config = dict(
    hidden_size=320,
    num_attention_heads=5,
    num_key_value_heads=5,
    vocab_size=4096,
    hidden_act='relu',
    norm_place='pre',
    attn_scale=0.125,
    bias='all',
)
MLP neurons of a small language model. Each row is named by its layer, matrix (up: input weights) and neuron, and shows model dimensions 112-207. Each number is 500 + 40 x the weight over its row's rms, rounded and kept within 0 to 999. Numbers have three digits each.
After each neuron's rows, "fires on" lists the tokens most often at its 100 highest values on Wikipedia text that the model never trained on; "fires in" lists the words (lower case) most often at its 100 highest values on Wikipedia text that the model never trained on. A number after a token or word is its count.

L3.up784:511438514464509444448512515442431479552528485556515548500529569511530580525565509450471491504443528481580419527537491419462464515569508549382487500443513462488502481567504582476506490503432430574579485497495522508498509486495516542452533500519547494579471538526487399505526447511525485466
fires on: " which" 21, " some" 20, " all" 16, " each" 8, " that" 6, " several" 5
fires in: "which" 21, "some" 16, "all" 11, "each" 8, "that" 6, "several" 5

L3.up811:511405549550509479509478511511468442497491586551527401498561553436559496506436565547536481500494523562467495500502553490411503438527479528493532555525485504444528541437421547521505535540461453449438549458462518608508532470488499481453454488567527510527455523547489516513571496520532454553
fires on: " and" 82, " for" 11, " or" 5
fires in: "and" 82, "for" 8

L3.up818:478559563514463487437491449479478528465494555534501483495562551466493620502478523470479499478532536536503484494554558493419511456436468470466592478514520585492466496436532541417364504469590491506507462466500439489476503494509499460492455496525490507564423489455519446514572553490514499532
fires on: " him" 33, " them" 18, " there" 13, " her" 6, "ire" 6, "ab" 4
fires in: "him" 33, "them" 18, "there" 14, "her" 6

L3.up571:519473525456484512485568492439526472527543530458530522510577509497514501496442529508400453499454468589481532505522505516497469457549512552437523458484476499522476502470474496529547599484567451500470530481470475490465486460498583542465509518536527502537452430445526349552573552460501509510
fires on: " it" 42, " there" 23, "os" 13, " There" 10
fires in: "it" 43, "there" 29

L3.up639:522478459475444542460481489486463504478546480536481445485506440412494542502454522553524543559513453476582519490586537541522485590558567508470476567535489459423529550492461524555485503472518521507467507548468519515512503475537503509490471543468473512512426533517550502537565443474491528483
fires on: " where" 44, "om" 40
fires in: "where" 43, "domains" 5, "whom" 5

L3.up710:487435383557454498521556506503521445480420513547529510467455566532518470499541506539524498536508507515536473524513462523438410522578483520518440510502468518549505534500536486520539506463494508550509522497495542473492451513484515489489472488475549492510538468588462489583531527511540545463
fires on: " of" 88
fires in: "of" 88

L3.up272:507516519604521508465583435480481496484486557487458481521513584519580480432505501582457445502537497584559500482480506508489553486461545511443478465424520534575536553486490537519503526461496491495427443500465549528510535391437523474476485475588474485467458443549506489531512548461500529525
fires on: " of" 51, "ul" 11, "al" 6
fires in: "of" 51

L3.up1107:490465504473463529451514493380421517486498592501500501545517530510456552519473493527517535519445539539502465513469451456512416517558497514452588513470455482495525491473459462537495556458481491428535470512479527437560472518497498519525477453510493525525501531511503419505543389583502550549
fires on: " his" 31, " her" 17, " for" 15, " For" 14, " my" 9
fires in: "his" 31, "her" 18, "for" 15, "forbes" 6, "my" 6

L3.up1087:538538540512554491501595495506488492422471440496412489427531475453559487534550427478479522477530464489536523469502542524522498538464481450465506442477494555549465525478512538503520425519445473594541493532462517480477565526483552498454517449469487501482498449511469501517480481487528618471
fires on: " 1" 65, "1" 7, " 2" 4
fires in: "1" 59, "120" 6, "2" 4, "1st" 4

L3.up687:527415472550534482506504456502433455440486566560575446499495554454522508556582533434527489482491492494492473510477550518516522397438471532500502496543450483521481561484452520462471543519510472511453446470520402535412572456523481437479483457514483501446506516524491503510563530556505481506
fires on: " the" 46, " 10" 6, "E" 5, " 3" 4
fires in: "the" 49, "10" 5, "3" 4

L3.up775:544511503533538455461427414506555511482480566477500458469536529558497445471565479449501463541459581539573406493434458461436523467458420491510516488502524567545471587497467461481504502433584495528445471480512486484497536513480538469459493482458466495531535414469585448522479430567512482542
fires on: " during" 26, " During" 15, " late" 6, " North" 6, " New" 6, " early" 6
fires in: "during" 46, "late" 6, "north" 6, "new" 6, "early" 6

L3.up935:570479451463466521462488514478438521450523564584502450506582561511505571532520483491506539482475464486483534468540490470480457550532422430443555567499438493492505475502503551534485437483435475538523482473480467480555453563533492525468486552520487531532507501490446400554467526563540515505
fires on: " The" 90, " the" 5, "The" 5
fires in: "the" 89

L3.up1275:500517528456428502437606529504451508427459501462521500466503475511535507488517466475430520509522455476557493477506505497528484486493621522515486476400480485464441554454532490473495452533481467507427490531498449548462426456498543519566385528459500533491525503535436456484554566451521416509
fires on: " it" 55, " It" 19, " there" 13, " album" 5
fires in: "it" 76, "there" 13, "album" 5

L3.up334:490546530471528477481468488528475539438419496468489557502496501473491473486524571499587463499516472496536489491503498482463469511531540465575458481561516451582445562506486567480530520488486479528486550505515526493511524466536477489517545559527482542493528459516506435487517507454502454473
fires on: " John" 33, " Michael" 12, " Mary" 8, " Jon" 6
fires in: "john" 32, "michael" 12, "mary" 5, "jonathan" 4, "anthony" 4

L3.up1082:538405530452445522450597486481501514535461521571513472437469521492538545485494522528445471534408439458451516503536483512501503492525480479465564468507448521500519520529490508520497530540482501507518476564469517555551465485543509526528491487477548502496480509507508495490561476473532530494
fires on: " it" 20, " is" 10, " made" 8, " have" 8, " instead" 5, " them" 4
fires in: "it" 20, "is" 10, "made" 8, "have" 8, "instead" 5

L3.up1215:496473510533481516484536533480431471547483530558556561514470541547480607517550476452537544482482478487536461485463425456516457553512557481443502543507427460493538476480457457487487564527379517512488523564452514407519478538507579476480455444428522497566475525510575476520502454483525546447
fires on: " some" 15, " next" 11, " all" 10, " these" 10, " other" 8
fires in: "some" 16, "next" 11, "these" 11, "other" 8, "only" 6